Part of a small language model's weights.
Architecture: RMSNorm before each block, rotary positions.
MLP neurons of a small language model. Each row is named by its layer, matrix (gate and up: input weights; down: output weights) and neuron, and shows model dimensions 128-191. Each number is 128 + 32 x the weight over its row's rms, rounded and kept within 0 to 255. A neuron's up and down rows have the sign that makes its largest values positive.
After each neuron's rows, "raises" lists the tokens whose logits its output raises most directly, leaving later layers aside.

L2.gate739 [149 134 131 203 139  93 107 115  56 190 114 107 121 146  80 158 122 136  97 157  83  97 106 128 143 127 114 108  90 123 160  90 106 136 102 102 146 122 139 151 108 159 141 164 106 133 109  83 104  91  90 173 192 135 156 197 122 119 117  58 156 147 152 206]
L2.up739 [100 142 165 145  99 125 165 151  48 150 145  97 107 171  87 112 127 126  85 119  95  77 137 134 100 157 115 115 126 158 142 126 110 137 124 110 217 113  64 176  94 141 102 174 128 147 117 149 101 118 131 173 124 116 177 136  58  97 117  88 126 142 130 168]
L2.down739 [109  86 145 159 117 109 136 126 110 108 108 145 132 114 161 168 141 130 156 136  67  98 103 198 100 156  97 143 107 149 104 126 143 173  98 108 192 109 167 116 118 125 170 103 159 129  53 100  97 127 128 162 153 130 108 126 154 214 147  59 121 142 132 131]
raises: "parent", "per", "ists", "matic", "ically"

L7.gate589 [114  70 103 146 133 121 182 160 143 111 163  95 107  91 137 121  90 135 139 157 116 122 170 154 133 174 130 139 133 115 134 136 123 159 139 198 164 125 100 156 116 179  87  57  75 154 151 173 104 179 159 143 123 110 100 105 143  58 118 169 106 123 121 136]
L7.up589 [100  81 137 119 140 105 157 127 116 166 141 219  52 164 168 130 123  69 199 128 162 132 132 160  75 130 197 114 118 117 120 116 102 179 139 140  98 113 125 114 141 112 139  94 123 138  86 165  86 109 122  77 131  83 129 112 142 167 101  68 113 140 142 111]
L7.down589 [ 39 150 116 127 116 119  94 148 111  63 103 116  15 101 142 190  95  89 155 139 106 168 129 135 117 147 173 111 110 164 163 120  97 152  99 170  99 115 117  92 183 136 145 118 138  82 102 125 120 120 126 122 104 129 173  96 142 137 163 131 152 171 140 167]
raises: "e", "y", "row", "k", "ring"

L6.gate218 [124 166  79 158 129 155 137  43 134 145 114 165 106  90 115 185 114  64  96 127  60 137 172 154 122 145 195 160 189 121 165  86 162 125 181 108  96 148  90 153 167 187 136 152 178 149  92 152 126  66 156 159 134 111 136 127 135 131 129  64 133  58 150  93]
L6.up218 [115 194 122 143 141 189 132  95 138 145 138 136  92 146 147 189 117 112  92 131  61  96 121 148  54 140 161 108 143 142 144 173 154 103 144 108 153  99 136  94 117 114 127 177 107 129 210 112  84  69 127  98  67 101 158 101 175 140 132 157 148  94  74 130]
L6.down218 [128  94  74 146 133 161 158 137  98 121 110 128 139  88 111 132  70 135  67  89 114 115 150 112 106 144 154 125 131 171 187 117 169 121 122 128 198 130 107 179 146  98  89 104 136 124 137 121  45  59 149 107 141 137 118  92 130  91 134 137 133 111 136 140]
raises: "mouth", "f", "nor", "w", "fe"

L7.gate797 [159 174 185 189 161  94 130 178 166  87 144 123  81 120  70  94 111  99  93 124 150  77 121 130 172 116 159 111 117 140 122 122 147 141 118 179 179 150 147 150 134  81 140 165 170 172 106  97 123 167 147 180  67 121 154 125 137  99 170  90 144 127 199 146]
L7.up797 [119 124 120 115  92  93 195 113 178 117 181 147  77 176 111  86  96  80 118 142 179 112  79 135 124 145 172 170 118 121  90  84  84 127 116 140 153 154 129 139 173 160  78  97 110 173 192 119 128 107 101 116  89 107  77 164 120 142  99  98 100 162  78  96]
L7.down797 [145 121 136 137 107 114 114 139 147 122  97 131  85  84 129 139 130  51 120  84  71 119 170 138  98 149 151 103 152 107 206 162 123 155  88 185  98 120  48  81  69 167 125 131 130 150 137 108  94  73 109 125  64 140 142 101 121 188 107  78 180 132 153  76]
raises: "ments", "ment", "ising", "ties", "eh"

L7.gate162 [ 96 166 121 139 209 166 115 144  94 138  69 158 117 170 158 123 136 124 130 120 107  40 132  92  39  98  95 128 162 115 124 119  88 143  82 140 121 162 120 136 133 133  67 136 158 106 173 115  97  92 218  91 138 130 109  93 131 132 217 139 130 125 121  94]
L7.up162 [107 141 128 139 180 200 143 160 124 165 132 117 100 208 116 119 197 125 146 132 145 123 120 134 102  78  96 128 139 113 155 106 118 167 106  74 124 111 176 138 171 114  99  93  82  80 133 179 130  86 180  96 180 132 106 131  90 130 147 117  74 132 143 102]
L7.down162 [ 65 139 127 156 129 157 111 122 131 147 151 148 172 146 150 123 210 181 155  95 121  92 143 119 132  70 121 132 210 155 171 159 141 118 120 155 116 125 142 162 135 143 103  87 138 133 110  73 104 112 158 119 159 151 134  90 138 161 174 193 138  94  60  23]
raises: " October", " November", " February", " December", " March"

L6.gate615 [114 148 112 132 130 101  72  66 195 141 156 168 105 125 166  92 121 130 100 125 119 161  98 146 105 118  59 153 149 118 137 142 104 141 104 162 161 158 131 100  97 176 107 159 118  94 128 167  74  97 160  98 140 153 163 185 125 192  89 164 174 152 167  61]
L6.up615 [176 105 162 123  96 136 133 126 146 171 155 183 151 108 114 116  94 145 108 123 132 112 146 151 133 156 107 161 181 198 121 148 146  94 116  99 142 119  84  90 133 151 145  65 100 185  91 121 124 163 121 170 131 121 111 155 147 189 120 148 110 112  94 123]
L6.down615 [174 115 128 124  92 173  69 115 134 133 133 121 133 151  84 108  76 100 126 135  95 153 121 122 123  98 181 157 163 142 116 110  64 116 122 187 172 134 139 140 117 135  83 114 126 112 140 110 130 105 122 167 186 114 172  81  84 127  35 135 139 152 132 139]
raises: "ical", "ates", "ating", "atus", "ated"

L6.gate745 [185 114 157 185 127 165 235 167  96 157  92 142 124 153  66 103  98 152  84  89 156 122 108 142 139  73 137 126  63  87 155 154 160 103  74  97 108 141 110  77 127 104 153 121 115 112 139 142 106  99 154 118 189 148 115 130 125 128  95 122 115 143 167 113]
L6.up745 [ 88 122  70 152 154 111 159 135 114 163  84 188 105 160 127 159 142 131 130  97 154  89 162 131  97  86 119 133  61 147 107 185 122 147 106 171 126 162 156 122 177 121 160 120 132 138 121  88 136  94 117  73 143 200 163 104 123 108  86  94 158 144 112 149]
L6.down745 [186 128 101  78  91 162 129 147 157 141 111 139  49 173  92 148  95 128 201  97 163 123 134 111 217 116 119 118 129 163 121  79  88 121 132 173 152 151 147 126 119 131  69 114 166 184 107 112  96 144 126 115 143 160 158 145 113 127 132 168 164 113 148  87]
raises: "ments", "ines", "ment", "non", "mm"

L7.gate688 [138  98 193 133 120 119 133 124 133 127 114 154 138 126 171 108 145 141  88 109 150  73 159  90 129 148 175 131 114 140 107 123 136 111 167 164  76 123 139 106 107 112 201 131 112 137 120 125  91 139 117 184  76 108 119 174  81 154 134 167 166 140 147  95]
L7.up688 [ 96 124 139  93 137  99 137 154 106 146 110 132 132 125 157  80 183 101 128 110 111 118 182 122 111 118 112 169 173 115  91 206 169 104 111 180  61 119 139 148 144 136 154 112 199 136 108 141 108 128 142 103 101 118 155 153  82 188 125 118 141 131 150 131]
L7.down688 [117 142 111 149 111  96  68 125 119  94 195  72  80 154 100 135 120 137 133 151 130 144 159  98  98 121 177 124 174 132 144  91 139 153 180 157 131 139 158 119 117 161 162 163 120 152 109  74  80 205 141  85  81 122  95 181 134 140 122 161 181 206 102 123]
raises: "ral", "ric", "ible", "rum", "ro"